{
  "n_kv_head": 4,
  "head_dim": 32,
  "norm_place": "pre",
  "norm_eps": 1e-06,
  "qk_norm": true,
  "bias": "none",
  "tie_embeddings": false,
  "parallel_block": false,
  "init": "trunc",
  "lr": 0.0124,
  "lr_head": 0.00496,
  "schedule": "wsd",
  "decay_fraction": 0.831,
  "batch_tokens": [16384, 32768, 65536],
  "doc_mask": false
}
MLP neurons of a small language model. Each row is named by its layer, matrix (gate and up: input weights) and neuron, and shows model dimensions 0-127. Each number is 50 + 15 x the weight over its row's rms, rounded and kept within 0 to 99. A neuron's up and down rows have the sign that makes its largest values positive.
After each neuron's rows, "fires in" lists the words (lower case) most often at its 100 highest values on Wikipedia text that the model never trained on.

L12.gate50:43 51 45 53 40 54 76 40 27 71 60 45 66 56 37 38 22 50 42 51 20 48 33 52 49 59 32 64 44 62 52 60 65 53 71 67 37 27 37 71 73 49 40 50 20 46 29 43 49 74 45 67 37 53 20 36 62 78 43 49 43 70 51 18 48 63 28 67 62 41 59 73 41 35 44 49 18 17 45 44 24 65 59 51 31 21 51 44 43 64 47 50 60 55 45 66 41 59 75 44 53 61 27 68 52 59 50 37 46 58 33 36 82 32 23 56 27 60 48 83 65 62 17 41 40 42 54 57
L12.up50:38 24 56 23 53 40 45 34 58 62 41 27 64 32 36 31 53 47 37 45 66 60 48 50 69 71 41 59 34 37 43 38 58 21 67 29 69 84 63 63 57 43 32 20 39 50 56 53 35 39 42 39 42 37 34 56 48 48 62 30 48 39 32 61 56 50 69 18 86 45 53 66 51 63 41 53 40 24 58 51 28 38 91 68 45 64 42 48 29 28 43 39 56 74 48 27 52 52 54 64 79 59 60 58 42 43 45 43 40 23 52 26 47 39 51 22 43 63 57 46 18 54 74 38 82 58 74 52
fires in: "is", "was", "located"

L8.gate687:59 50 50 51 50 78 45 65 46 62 33 69 41 72 51 63 55 40 67 72 63 30 28 57 42 65 61 59 55 25 43 58 58 53 60 37 86 66 39 43 64 36 83 42 18 65 62 70 64 59 45 42 48 73 62 48 49 37 55 49 35 88 36 68 47 49 43 58 44 72 51 34 19 55 59 68 62 33 73 53 33 51 52 78 26 48 62 45 35 63 38 62 41 52 50 60 54 53 61 56 58 64 56 56 55 32 29 39 52 55 44 18 48 49 62 51 50 40 59 55 36 71 46 35 35 58 32 71
L8.up687:76 31 38 28 54 43 85 41 57 46 67 70 45 69 38 39 51 24 37 46 40 30 59 63 56 62 39 56 44 46 47 44 42 59 72 05 61 99 54 76 30 37 44 43 53 53 39 49 24 57 50 42 50 33 54 43 72 62 54 40 33 56 37 43 48 45 65 66 53 36 64 33 39 33 41 55 86 51 72 30 64 40 51 51 70 66 45 67 39 56 29 75 52 44 37 61 36 25 19 45 50 32 50 31 55 75 58 47 55 50 56 08 71 53 58 35 53 38 49 43 41 54 52 47 13 54 85 54
fires in: "of", "in", "from"

L9.gate106:45 54 37 27 65 60 44 50 51 49 36 59 38 43 67 53 85 37 57 78 27 48 40 83 51 37 30 82 44 48 67 39 48 18 51 52 42 62 56 81 64 70 37 62 65 38 49 26 28 44 34 66 25 26 66 33 44 48 67 36 63 54 75 61 48 64 50 53 63 69 21 60 57 62 51 26 39 65 67 50 57 35 46 48 44 42 36 65 49 46 48 58 51 61 43 45 60 56 45 51 36 32 37 55 50 68 53 27 53 56 17 38 47 76 30 32 58 46 46 60 55 55 61 42 34 81 83 59
L9.up106:45 68 53 64 47 55 24 53 32 53 43 77 18 57 96 44 71 40 56 53 33 64 10 50 36 57 55 45 35 20 56 58 38 39 49 54 39 44 57 60 67 38 39 64 82 47 51 60 66 52 54 81 08 29 37 57 60 56 41 25 53 58 51 61 34 67 45 46 48 50 25 55 74 54 40 34 55 68 54 51 70 40 60 54 64 50 48 49 38 47 39 58 56 49 38 31 55 40 62 31 63 43 52 46 32 72 50 44 44 33 29 40 57 66 42 58 44 39 55 64 52 60 53 45 63 54 62 67
fires in: "i", "men", "women", "children", "you", "iftikhar"

L5.gate220:49 43 50 57 53 66 71 23 53 55 55 55 11 63 34 27 68 28 26 34 54 63 22 21 43 66 08 49 66 78 24 58 31 65 25 30 64 58 65 47 37 34 56 33 47 74 66 44 52 68 23 65 53 44 48 47 43 60 33 45 44 41 30 34 46 48 60 56 58 34 77 71 11 38 30 54 48 71 72 42 46 41 71 57 33 59 55 34 58 53 58 65 41 39 42 59 60 54 55 52 41 60 47 37 69 77 59 24 27 37 53 18 60 65 70 38 39 55 46 61 43 53 48 47 48 74 42 71
L5.up220:52 26 57 70 37 72 85 24 51 51 61 56 22 63 38 38 52 36 47 50 74 55 22 31 26 57 11 53 44 61 27 64 57 62 45 33 39 67 53 53 53 37 48 54 42 64 53 54 50 62 47 53 22 42 40 48 47 61 44 58 49 30 43 22 45 47 56 58 60 46 74 50 21 56 34 52 68 49 89 56 78 70 70 38 28 68 58 50 73 58 42 56 41 54 46 45 77 59 63 51 37 61 61 46 41 89 58 34 28 28 47 43 70 41 60 61 58 35 67 54 39 40 47 19 56 69 55 37
fires in: "of", "room", "studied", "lived"

L2.gate427:73 46 41 59 72 54 74 40 61 48 53 45 45 55 45 43 65 61 10 49 29 62 51 60 46 25 58 51 54 70 67 67 33 50 42 69 28 54 83 36 80 39 32 60 65 56 26 66 64 75 47 33 68 36 39 41 59 57 41 77 40 65 28 38 37 48 49 46 64 50 54 28 43 48 44 72 50 45 58 52 15 44 72 59 66 34 58 35 42 67 64 47 28 39 45 50 45 58 81 79 64 52 32 13 40 19 40 59 43 49 75 64 44 25 66 42 43 62 54 78 44 44 26 58 49 48 44 33
L2.up427:50 47 40 48 52 38 59 58 14 43 50 29 57 59 14 46 39 46 14 56 39 43 49 62 51 33 50 67 61 68 33 59 43 33 56 74 81 60 50 45 89 46 46 40 55 91 27 52 39 81 48 33 57 51 52 57 61 48 68 48 59 41 25 41 39 30 47 59 65 48 57 32 38 67 72 63 40 55 74 42 70 40 58 53 75 47 34 40 61 83 70 41 42 41 35 51 58 65 42 38 82 65 50 41 62 42 56 51 46 62 42 36 30 47 66 29 56 64 77 74 62 76 50 63 29 52 47 42
fires in: "2025", "award", "post", "hold", "label", "postal"

L2.gate572:55 58 39 42 60 24 48 29 66 49 82 49 37 78 48 50 66 40 37 47 50 74 68 43 57 63 39 77 70 51 44 22 24 35 37 46 78 58 28 72 63 46 43 38 41 49 33 68 33 50 49 55 66 62 40 63 49 57 51 58 47 54 55 62 18 72 42 15 54 51 26 30 66 52 49 58 49 62 34 58 57 35 45 69 48 38 52 20 50 34 26 77 26 53 56 48 29 13 52 64 64 31 16 53 68 62 35 44 40 55 55 41 38 47 65 31 46 45 45 38 43 48 36 37 48 47 63 64
L2.up572:42 63 54 47 76 24 52 56 65 40 83 46 46 76 40 46 71 24 47 50 37 59 77 31 61 73 48 57 62 68 51 35 49 44 45 57 57 77 46 55 67 50 52 52 55 52 51 77 48 47 36 60 49 35 45 57 31 56 73 53 63 55 44 70 36 68 56 38 60 50 38 14 60 48 47 64 51 54 39 51 62 47 57 53 53 38 42 30 56 23 40 87 28 51 73 47 45 33 58 74 68 35 31 48 57 71 32 34 53 75 32 36 44 60 76 25 36 37 49 45 31 33 33 62 49 47 66 58
fires in: "gold", "debut", "bronze", "all", "third", "second"

L2.gate501:30 89 48 52 69 53 52 52 41 78 50 46 65 53 32 48 56 29 49 81 62 40 50 46 37 44 44 58 55 49 54 77 53 54 41 44 48 42 51 51 54 83 45 45 34 48 66 64 56 93 55 14 34 63 53 25 47 44 66 71 48 27 62 13 31 17 39 53 43 52 32 61 52 69 62 94 70 85 49 36 65 70 59 34 30 52 40 33 46 37 48 85 56 16 41 46 48 51 65 60 59 33 47 52 51 66 39 48 54 41 57 43 61 21 23 46 31 58 43 70 58 67 63 56 52 55 53 52
L2.up501:41 86 50 75 72 54 61 41 47 74 48 52 66 54 29 40 67 34 55 81 64 39 47 35 53 29 34 57 49 55 68 70 54 45 41 53 29 56 56 34 55 74 42 38 46 40 82 46 55 99 62 03 30 59 29 36 55 39 62 83 57 28 32 23 42 16 50 35 40 48 49 52 63 51 66 71 49 74 46 45 61 57 61 26 35 48 33 31 43 40 51 79 54 33 18 36 65 43 85 56 68 48 36 61 52 53 43 40 48 24 63 55 78 42 38 53 33 46 31 50 42 51 69 50 37 41 60 60
fires in: "press", "institute", "association", "award", "books", "society"

L8.gate223:55 66 76 57 59 42 65 58 60 45 93 48 62 35 58 29 50 57 45 64 62 73 24 55 17 71 53 66 55 53 74 29 47 58 47 48 28 55 27 61 60 31 69 59 59 44 53 52 63 59 37 28 41 87 56 49 28 33 57 52 48 19 39 40 74 49 50 50 84 53 66 58 28 19 47 64 65 44 23 42 46 36 35 35 49 57 55 56 46 64 71 61 50 36 50 49 63 67 42 57 61 37 84 58 67 23 38 35 60 31 45 19 53 32 35 54 84 47 36 46 54 40 72 63 40 49 25 69
L8.up223:30 51 43 39 59 68 73 16 33 43 63 70 50 72 57 43 54 34 56 52 63 67 35 77 33 72 50 49 56 44 20 48 82 33 35 40 67 69 42 55 77 39 44 61 57 36 57 32 47 49 61 46 69 54 37 48 44 29 65 60 40 20 28 55 44 57 62 66 66 56 56 54 57 47 35 61 73 54 55 24 38 60 32 36 60 20 47 53 65 59 46 42 46 31 53 48 45 47 51 60 44 62 33 42 55 49 60 36 52 64 58 59 46 39 37 50 76 50 39 21 41 47 40 66 59 61 32 44
fires in: "of", "in", "gospel", "ever", "by"

L6.gate596:52 16 40 22 30 39 35 28 48 33 59 66 40 42 53 43 43 44 65 49 47 44 52 56 45 41 68 60 50 50 99 44 43 53 61 56 38 43 47 65 72 55 46 41 53 66 35 57 62 64 27 39 60 59 64 50 76 54 54 77 17 55 42 40 64 38 60 52 49 44 27 74 22 57 65 41 67 69 40 55 46 47 65 60 41 30 41 49 60 66 49 41 60 71 61 65 61 12 30 53 52 36 48 36 27 60 62 48 63 72 48 44 45 44 63 80 46 28 38 58 56 67 47 60 51 39 57 34
L6.up596:35 34 33 33 34 70 51 64 54 39 60 92 64 39 54 57 43 36 65 51 48 56 57 42 36 43 56 42 37 46 78 47 42 67 32 55 42 42 50 51 43 60 80 34 54 74 36 52 68 40 49 26 47 45 68 56 77 41 55 56 36 47 37 60 58 67 56 17 51 19 39 73 55 58 52 53 82 68 48 69 44 56 45 42 58 31 52 78 42 73 43 43 78 61 41 22 80 35 48 57 64 34 56 41 45 56 59 52 32 53 74 28 47 60 82 45 49 26 53 41 63 33 72 40 34 68 58 41
fires in: "to", "by", "from", "like", "during", "following"

L5.gate245:52 59 61 50 36 73 69 21 33 52 39 33 40 38 32 57 49 57 33 51 45 67 64 69 54 46 54 46 40 33 62 37 60 54 61 44 01 49 71 64 51 66 60 40 54 39 46 46 59 41 36 50 52 29 60 47 63 50 65 48 72 65 19 48 72 45 41 56 53 69 47 44 58 53 58 63 65 55 44 40 64 54 38 67 58 67 39 14 31 62 56 67 41 57 69 40 86 61 51 45 48 66 46 64 31 60 62 20 40 50 57 55 40 72 20 61 73 22 47 60 22 66 37 94 24 37 45 65
L5.up245:44 65 54 52 64 60 79 46 42 51 33 45 23 48 51 76 70 58 30 57 26 69 61 67 38 61 50 55 48 33 67 25 64 53 13 57 48 71 78 20 26 67 52 56 69 69 39 47 67 41 28 42 46 31 49 55 40 20 52 23 43 67 25 30 52 44 89 50 52 60 39 57 63 41 48 73 53 50 49 29 40 61 25 29 57 70 75 51 46 65 35 50 50 44 57 51 54 60 68 25 46 49 64 34 67 46 72 41 41 72 60 47 51 47 34 61 45 54 42 71 59 76 34 77 53 57 45 53
fires in: "into", "to", "in", "during"

L5.gate394:40 12 44 40 63 66 40 56 71 40 48 53 54 53 31 67 64 25 53 50 45 42 48 36 77 52 85 63 44 50 48 23 69 64 39 54 43 18 52 62 52 53 56 10 37 60 41 56 28 70 35 51 41 48 39 49 57 65 48 68 44 30 47 54 45 61 09 50 51 50 50 30 61 39 27 47 27 37 52 60 34 39 68 46 46 37 49 51 41 33 21 38 46 52 53 54 45 46 71 43 72 58 97 59 55 51 35 37 46 47 39 35 50 72 66 32 40 24 08 50 51 72 58 45 21 45 39 60
L5.up394:60 28 30 35 61 67 29 76 40 42 45 51 40 62 54 34 36 44 26 54 30 45 70 33 55 61 74 51 45 48 46 10 56 63 66 59 38 56 64 63 41 52 39 48 52 48 34 68 36 73 46 25 66 39 34 49 44 59 56 37 48 45 53 58 42 16 20 40 67 58 41 40 44 54 72 56 47 49 40 86 18 64 40 39 69 48 51 40 60 53 39 52 56 61 73 55 54 39 43 63 72 38 52 56 52 70 29 69 20 32 32 36 15 42 60 61 47 24 10 47 46 63 61 55 36 54 52 63
fires in: "in", "initiative"

L2.gate271:60 70 25 33 68 44 49 62 73 45 83 54 63 41 68 47 43 50 52 41 60 60 46 51 80 51 28 65 59 84 46 52 38 26 17 42 22 38 34 59 55 52 47 72 90 54 51 50 76 30 30 52 60 44 41 37 42 28 71 75 28 55 47 59 66 68 43 37 54 80 53 48 63 62 42 70 60 60 33 37 50 55 33 62 45 57 71 27 50 33 32 50 67 56 49 55 65 18 60 56 84 51 38 53 45 45 51 33 58 48 75 24 46 64 46 66 54 75 25 42 48 38 41 73 65 27 71 50
L2.up271:71 72 30 41 59 47 45 51 70 57 76 46 41 37 71 40 40 46 63 42 45 60 42 46 75 57 33 55 68 89 35 40 37 27 20 45 25 40 31 67 66 44 54 74 80 40 63 60 86 29 28 53 59 44 40 33 39 34 77 73 27 51 51 55 67 66 38 41 49 81 59 57 56 63 46 58 49 62 27 35 59 57 30 42 48 56 69 40 62 35 25 49 65 60 58 52 80 27 63 50 83 69 32 52 55 49 59 39 53 59 80 24 53 67 53 62 51 84 26 56 45 44 39 77 63 30 55 49
fires in: "gold", "black", "bronze", "rodríguez", "golden"

L7.gate119:66 71 59 55 45 37 43 62 58 46 66 55 51 65 30 43 61 71 36 46 18 60 16 47 72 55 62 33 34 42 46 59 43 48 53 56 59 33 72 65 55 60 57 24 44 33 45 54 41 49 30 48 47 38 73 65 57 52 43 44 54 44 71 44 79 56 53 69 39 78 62 27 50 91 67 54 48 34 99 66 90 33 37 50 49 48 46 19 37 26 41 38 59 42 19 42 54 47 42 56 55 41 39 56 52 77 66 51 52 29 47 70 51 20 76 38 54 36 49 75 68 36 65 84 29 45 61 45
L7.up119:55 82 65 74 46 58 56 59 70 39 49 38 40 75 29 65 55 59 53 42 20 56 42 27 52 29 68 48 48 56 30 59 57 44 61 62 53 48 63 44 69 60 58 49 43 56 48 61 49 36 50 57 41 29 85 41 50 66 34 26 63 63 73 59 69 74 62 78 59 64 53 47 64 60 67 59 71 22 91 60 67 27 19 39 81 55 51 55 51 29 51 35 43 40 26 41 62 39 25 40 48 59 40 62 29 56 45 54 60 38 46 43 54 43 48 63 49 10 50 64 59 27 70 57 63 56 79 52
fires in: "be", "is", "family", "beach", "was", "are"

L9.gate415:53 47 73 36 25 59 48 71 51 52 47 39 61 65 57 69 25 54 57 41 26 55 49 48 44 44 75 40 52 62 65 55 37 55 44 59 42 65 53 55 42 63 77 45 61 67 35 62 36 35 40 43 52 45 51 41 61 71 54 60 56 34 74 65 68 56 36 61 67 58 55 42 58 53 87 28 17 20 73 58 40 41 35 58 51 45 45 45 26 58 57 52 45 33 32 59 53 43 72 38 33 42 55 33 13 73 10 61 38 38 63 80 38 34 50 60 53 32 69 69 66 46 57 71 58 48 76 53
L9.up415:76 57 51 41 24 60 52 48 32 35 56 39 49 69 70 42 45 38 31 45 16 53 53 56 57 53 56 28 38 53 46 71 44 45 16 06 40 71 59 30 48 65 65 46 63 73 46 60 64 38 43 70 56 60 44 70 39 64 65 34 43 36 71 47 87 43 66 78 36 26 32 58 54 69 62 43 40 36 33 70 54 51 69 69 45 58 35 74 57 32 66 53 42 41 56 58 45 59 84 62 28 71 42 35 59 70 36 44 52 43 39 77 64 43 36 74 41 00 54 57 61 34 45 49 42 53 61 32
fires in: "be", "beach", "beautiful"

L5.gate430:35 44 46 78 59 44 81 28 24 36 43 47 58 44 43 79 45 65 59 52 56 70 84 60 27 46 43 46 87 47 78 43 40 58 46 35 36 72 57 15 53 41 65 79 97 50 50 62 48 39 41 65 70 78 41 62 47 50 43 61 28 37 31 67 50 51 40 41 48 68 48 49 37 56 32 59 35 70 47 58 41 55 52 57 43 30 58 35 44 53 29 02 29 61 73 47 63 64 59 31 49 35 52 58 36 47 66 46 52 87 48 66 40 53 74 51 63 44 46 71 42 46 66 51 35 42 55 57
L5.up430:66 37 43 50 47 55 68 42 18 27 52 43 57 36 56 36 38 43 43 55 33 60 49 68 03 50 50 16 57 70 59 41 54 42 73 56 31 47 62 52 39 67 53 44 60 58 62 48 52 39 47 42 50 38 51 50 61 24 31 47 34 31 13 55 57 46 26 67 86 58 63 67 74 46 43 44 59 68 57 54 63 63 21 43 53 31 71 76 27 69 43 17 55 34 39 45 35 53 33 57 54 80 60 50 33 62 43 30 42 69 65 64 27 39 43 42 81 75 72 77 59 69 81 41 76 22 51 64
fires in: "of", "during", "following", "sep", "in"

L12.gate292:21 69 57 33 68 55 51 28 74 70 40 38 55 67 55 42 47 67 60 27 33 62 34 77 65 45 41 38 38 46 74 57 41 28 29 44 41 60 61 62 62 50 39 57 52 31 60 45 57 52 37 65 42 48 48 31 56 36 73 67 65 37 54 52 43 41 61 49 02 75 48 63 44 53 56 48 47 48 28 27 28 46 63 44 47 47 67 55 56 69 35 86 58 52 71 47 74 26 40 42 49 52 71 34 29 54 68 65 40 68 40 31 45 55 32 61 56 34 54 58 50 61 61 43 71 63 59 70
L12.up292:41 30 64 32 60 67 50 59 40 52 49 55 65 58 55 65 67 39 42 49 18 58 56 52 55 47 58 35 52 57 58 63 63 75 27 28 81 58 77 56 48 29 51 65 73 25 42 61 48 33 64 59 59 54 30 35 58 58 43 37 29 20 44 79 50 52 41 51 51 53 44 54 47 57 58 39 48 62 45 52 46 58 58 64 41 66 26 39 60 58 49 61 37 56 62 39 60 56 26 50 39 18 72 41 50 48 39 62 49 36 40 62 45 68 51 56 57 29 74 44 27 33 48 32 42 61 56 75
fires in: "i", "we", "you", "they", "t", "it"

L6.gate163:34 51 59 25 53 31 51 59 74 53 60 43 44 57 40 37 44 46 58 46 33 41 42 41 64 49 26 45 58 38 54 61 66 96 81 76 66 41 59 80 36 51 39 37 46 47 54 41 42 50 23 14 38 51 84 81 60 53 31 38 37 42 38 38 55 65 28 33 53 58 64 60 67 43 47 47 62 48 43 25 42 68 45 28 35 54 60 48 57 59 58 70 42 78 43 58 33 36 42 46 56 39 74 68 54 51 48 46 52 65 59 57 58 56 41 53 54 38 49 58 66 76 49 59 32 54 74 82
L6.up163:57 60 61 48 42 67 31 30 59 39 24 38 44 53 67 78 50 63 46 69 45 38 38 62 55 49 49 28 64 40 49 56 56 37 55 48 51 54 60 35 62 34 42 61 32 20 52 67 51 27 39 37 64 41 49 62 22 41 54 52 47 79 53 57 37 77 52 38 22 52 88 84 56 55 49 62 79 64 54 60 87 53 30 64 42 47 54 45 49 47 45 72 43 57 26 66 54 25 65 52 54 33 36 45 80 62 27 78 52 80 43 57 36 36 76 48 58 35 51 22 61 71 56 49 61 32 56 41
fires in: "no", "any", "each", "never", "jordan"

L5.gate265:47 52 34 42 65 49 49 67 28 82 64 55 52 62 34 41 59 56 58 34 63 49 24 58 49 61 51 59 43 39 51 24 72 57 53 47 50 69 70 42 60 40 48 35 53 80 39 45 38 45 43 46 59 46 42 30 59 83 54 35 78 44 62 56 37 54 58 46 57 49 88 35 22 55 36 40 66 46 61 29 35 31 44 55 44 60 51 36 50 48 47 39 64 55 53 48 49 29 25 10 51 57 77 34 47 74 48 62 32 68 48 24 41 72 53 45 49 42 72 44 42 90 63 43 53 59 44 66
L5.up265:67 80 67 33 73 52 59 61 42 57 51 73 48 70 33 13 70 25 38 62 56 67 42 54 50 59 59 45 55 67 44 18 58 22 55 58 17 42 60 58 64 70 41 56 84 74 50 73 76 26 49 31 70 42 65 51 49 51 47 53 60 57 46 35 15 49 54 61 79 53 57 52 67 40 64 38 60 43 37 40 48 66 58 39 50 68 57 54 45 50 57 58 52 60 51 48 25 32 42 50 56 22 36 52 36 46 51 50 43 43 45 37 56 80 77 42 63 51 32 64 48 57 60 61 68 71 40 46
fires in: "of", "for", "in"

L9.gate640:76 53 43 33 39 44 48 51 45 52 89 44 56 32 65 50 50 34 41 49 48 51 50 28 50 80 48 18 62 44 65 57 68 51 57 72 66 51 53 41 19 63 18 60 33 24 64 90 30 64 58 42 52 50 55 63 52 41 57 57 62 53 44 41 61 46 46 51 36 60 57 57 41 74 42 71 67 63 55 35 54 46 72 27 44 58 22 55 76 59 46 68 53 46 51 71 37 34 53 28 26 51 49 57 59 62 68 34 62 98 61 59 46 64 70 49 27 60 52 41 50 48 68 90 67 51 41 45
L9.up640:51 54 44 54 38 59 55 64 74 46 51 30 47 32 54 44 62 36 56 42 45 59 51 51 72 17 54 49 60 00 65 47 56 62 43 34 45 08 59 61 68 49 68 54 19 41 42 39 44 41 59 51 57 53 54 51 52 53 45 79 49 67 52 32 45 31 26 46 75 41 37 25 38 70 53 60 28 36 33 40 39 47 72 47 48 46 55 36 39 58 29 51 36 64 49 41 46 77 63 40 63 37 38 57 52 55 88 32 31 51 43 66 48 45 48 61 49 72 58 63 37 42 41 47 61 41 37 50
fires in: "as", "under", "to", "over"

L11.gate93:15 47 60 36 49 66 45 39 50 45 48 59 39 47 60 43 42 44 48 55 73 30 57 61 45 38 49 49 21 60 47 37 45 54 20 64 57 63 42 38 38 58 36 33 28 39 45 40 72 45 67 34 62 53 62 46 38 56 66 59 50 36 36 69 78 58 47 29 89 57 61 59 38 49 50 36 59 27 45 39 36 29 17 41 44 78 53 24 24 94 40 54 33 58 49 63 55 57 34 71 36 29 39 56 38 61 37 50 38 56 45 43 37 34 53 69 66 53 70 55 40 65 50 40 42 34 53 34
L11.up93:36 68 44 26 66 58 48 66 38 66 27 40 37 54 45 48 48 52 56 59 56 70 61 41 32 26 46 66 34 43 49 66 58 54 30 61 57 22 28 79 44 55 57 28 45 34 53 59 39 54 36 17 36 48 67 31 63 46 43 64 55 39 24 39 24 50 30 44 82 70 51 50 48 81 50 33 46 71 52 49 51 75 57 52 68 41 50 46 43 66 19 38 11 71 60 54 48 35 60 44 55 01 42 73 45 62 78 56 60 80 54 65 39 29 76 92 45 54 71 46 36 04 60 50 64 47 77 40
fires in: "with", "under", "make", "makes", "over"

L2.gate83:33 53 59 49 41 54 72 32 39 77 28 71 39 46 63 60 45 30 38 34 37 49 57 59 54 54 80 50 42 68 53 70 35 53 59 66 36 44 77 55 21 47 50 41 53 62 55 73 40 32 57 45 61 55 60 37 44 55 57 61 46 70 79 60 69 06 66 34 44 63 23 73 33 38 04 77 46 54 52 51 38 49 56 37 34 45 51 67 40 37 67 48 65 57 80 61 44 24 44 73 37 41 47 52 53 63 26 44 50 25 75 68 46 51 49 40 53 53 31 49 38 19 62 53 40 56 42 52
L2.up83:44 56 61 37 48 59 68 44 59 72 31 84 48 42 57 51 62 32 50 47 48 36 54 59 56 65 88 54 33 59 46 58 39 54 60 64 13 32 57 49 34 49 54 42 61 56 51 52 37 43 67 48 65 65 64 35 48 52 48 66 50 60 67 53 63 05 52 39 51 63 41 68 45 40 23 73 35 66 45 45 46 51 39 35 47 40 56 68 38 44 51 30 70 53 70 50 39 29 51 71 44 46 52 49 56 59 22 48 53 31 63 52 45 58 40 40 59 55 35 39 42 30 45 54 35 58 47 58
fires in: "james", "england", "netherlands", "japanese", "pennsylvania"

L11.gate152:44 51 54 54 59 34 64 27 65 38 56 30 57 70 57 49 47 53 33 68 43 43 61 61 52 22 52 70 33 71 58 56 50 57 57 33 59 72 56 48 73 53 52 30 54 46 52 51 54 71 57 28 76 45 53 47 50 30 52 80 41 45 51 47 57 48 61 78 54 35 52 37 54 69 50 54 63 53 66 48 43 46 29 42 45 35 70 18 21 53 57 45 51 31 64 63 49 77 26 53 15 26 53 57 41 58 64 61 55 39 63 46 42 59 43 38 51 65 49 39 39 25 71 54 60 66 47 70
L11.up152:57 58 48 60 81 59 44 66 56 48 52 88 53 67 33 59 56 30 46 78 37 39 61 50 37 58 49 61 48 64 36 52 36 44 33 13 47 78 20 28 23 16 38 32 57 43 38 41 52 57 67 63 44 51 68 45 45 58 49 61 42 53 49 58 19 51 66 70 35 37 51 03 49 77 53 64 40 49 67 66 32 14 35 76 13 53 59 41 15 39 51 27 34 32 64 65 29 43 43 34 54 39 93 51 77 73 43 32 51 61 59 65 50 52 60 42 40 39 61 37 65 74 50 38 48 35 52 67
fires in: "of", "in", "with", "made"

L11.gate141:39 42 74 24 21 28 61 35 64 57 18 55 61 61 48 43 44 47 60 50 45 44 67 61 31 49 51 58 49 51 60 74 49 46 70 47 43 63 62 49 65 44 04 58 37 58 53 43 42 69 28 42 53 46 39 63 23 49 40 38 42 26 60 48 53 44 51 36 85 64 42 42 66 46 48 73 65 27 68 58 36 54 48 42 63 59 45 32 52 66 35 44 40 70 40 31 61 52 43 61 40 40 23 75 25 68 66 47 31 54 53 52 65 37 46 41 37 46 58 40 45 68 34 64 48 43 57 63
L11.up141:50 47 53 28 41 59 54 21 52 82 85 53 55 39 28 22 28 46 42 59 53 78 53 41 85 33 58 63 48 59 48 43 56 55 53 52 64 27 63 37 61 49 55 54 35 47 41 76 60 50 49 50 42 68 63 58 52 42 43 42 32 33 60 39 45 72 31 58 41 30 72 55 52 36 61 44 30 40 57 70 44 28 54 33 56 65 36 39 49 61 54 50 91 49 56 32 38 35 63 49 69 58 35 54 17 65 54 51 21 67 39 49 51 43 39 35 59 57 58 53 53 38 35 80 44 33 64 51
fires in: "the", "was", "is", "became", "taught"

L8.gate63:26 45 44 31 53 42 40 57 19 47 28 42 44 21 24 55 51 41 48 42 34 18 53 35 32 82 53 31 60 72 75 33 42 47 77 46 31 50 43 41 52 51 39 52 50 55 51 71 39 42 49 44 70 60 52 74 58 58 50 71 64 36 63 42 56 69 94 43 54 66 52 75 58 38 57 63 51 59 62 37 43 53 72 64 43 45 40 26 52 42 52 85 14 48 39 42 29 37 46 40 35 39 64 58 66 62 52 13 49 59 41 54 25 51 31 41 30 41 51 38 48 59 55 51 67 46 48 69
L8.up63:31 47 43 57 23 33 36 42 33 47 32 48 68 28 39 59 51 59 42 32 40 20 56 46 33 63 58 52 38 32 57 67 46 40 35 34 35 45 71 51 24 51 58 26 57 56 51 41 60 62 42 58 53 35 34 57 52 38 49 30 58 35 70 81 44 77 51 66 21 51 71 50 49 80 64 58 73 16 33 66 67 61 61 64 74 38 50 47 70 67 76 85 76 62 74 27 56 29 64 50 30 38 37 50 57 36 19 35 50 62 39 35 40 45 63 35 38 36 50 30 61 61 58 21 50 46 35 40
fires in: "the", "no", "other", "any", "their", "000"

L7.gate583:45 63 52 41 41 44 54 56 39 28 48 63 49 20 61 30 61 61 38 40 35 54 55 47 36 28 60 89 53 42 29 27 63 43 22 36 50 65 54 82 43 30 73 38 33 26 55 56 73 43 35 52 60 42 56 42 32 40 58 49 00 62 46 38 30 63 41 59 74 57 20 54 45 56 62 60 30 47 64 40 63 60 59 55 26 71 91 44 45 50 35 31 46 43 77 26 52 51 48 74 40 25 39 58 57 44 57 48 33 51 41 44 26 60 78 65 63 42 52 73 48 53 17 46 46 43 47 54
L7.up583:45 46 51 66 41 51 65 46 31 66 35 82 49 47 41 09 54 60 69 62 61 40 36 52 44 55 71 54 38 33 65 32 61 44 42 27 41 62 22 27 64 60 66 43 54 60 51 54 48 55 50 59 36 60 38 44 35 64 60 37 48 17 35 66 11 66 33 36 40 78 59 61 55 41 54 50 78 33 37 13 31 14 37 44 24 84 56 79 48 55 55 51 46 54 67 56 55 50 32 41 53 42 57 46 41 90 48 45 45 44 28 53 74 35 53 61 57 34 24 69 74 36 71 48 41 37 55 51
fires in: "in", "under", "by", "incident", "of"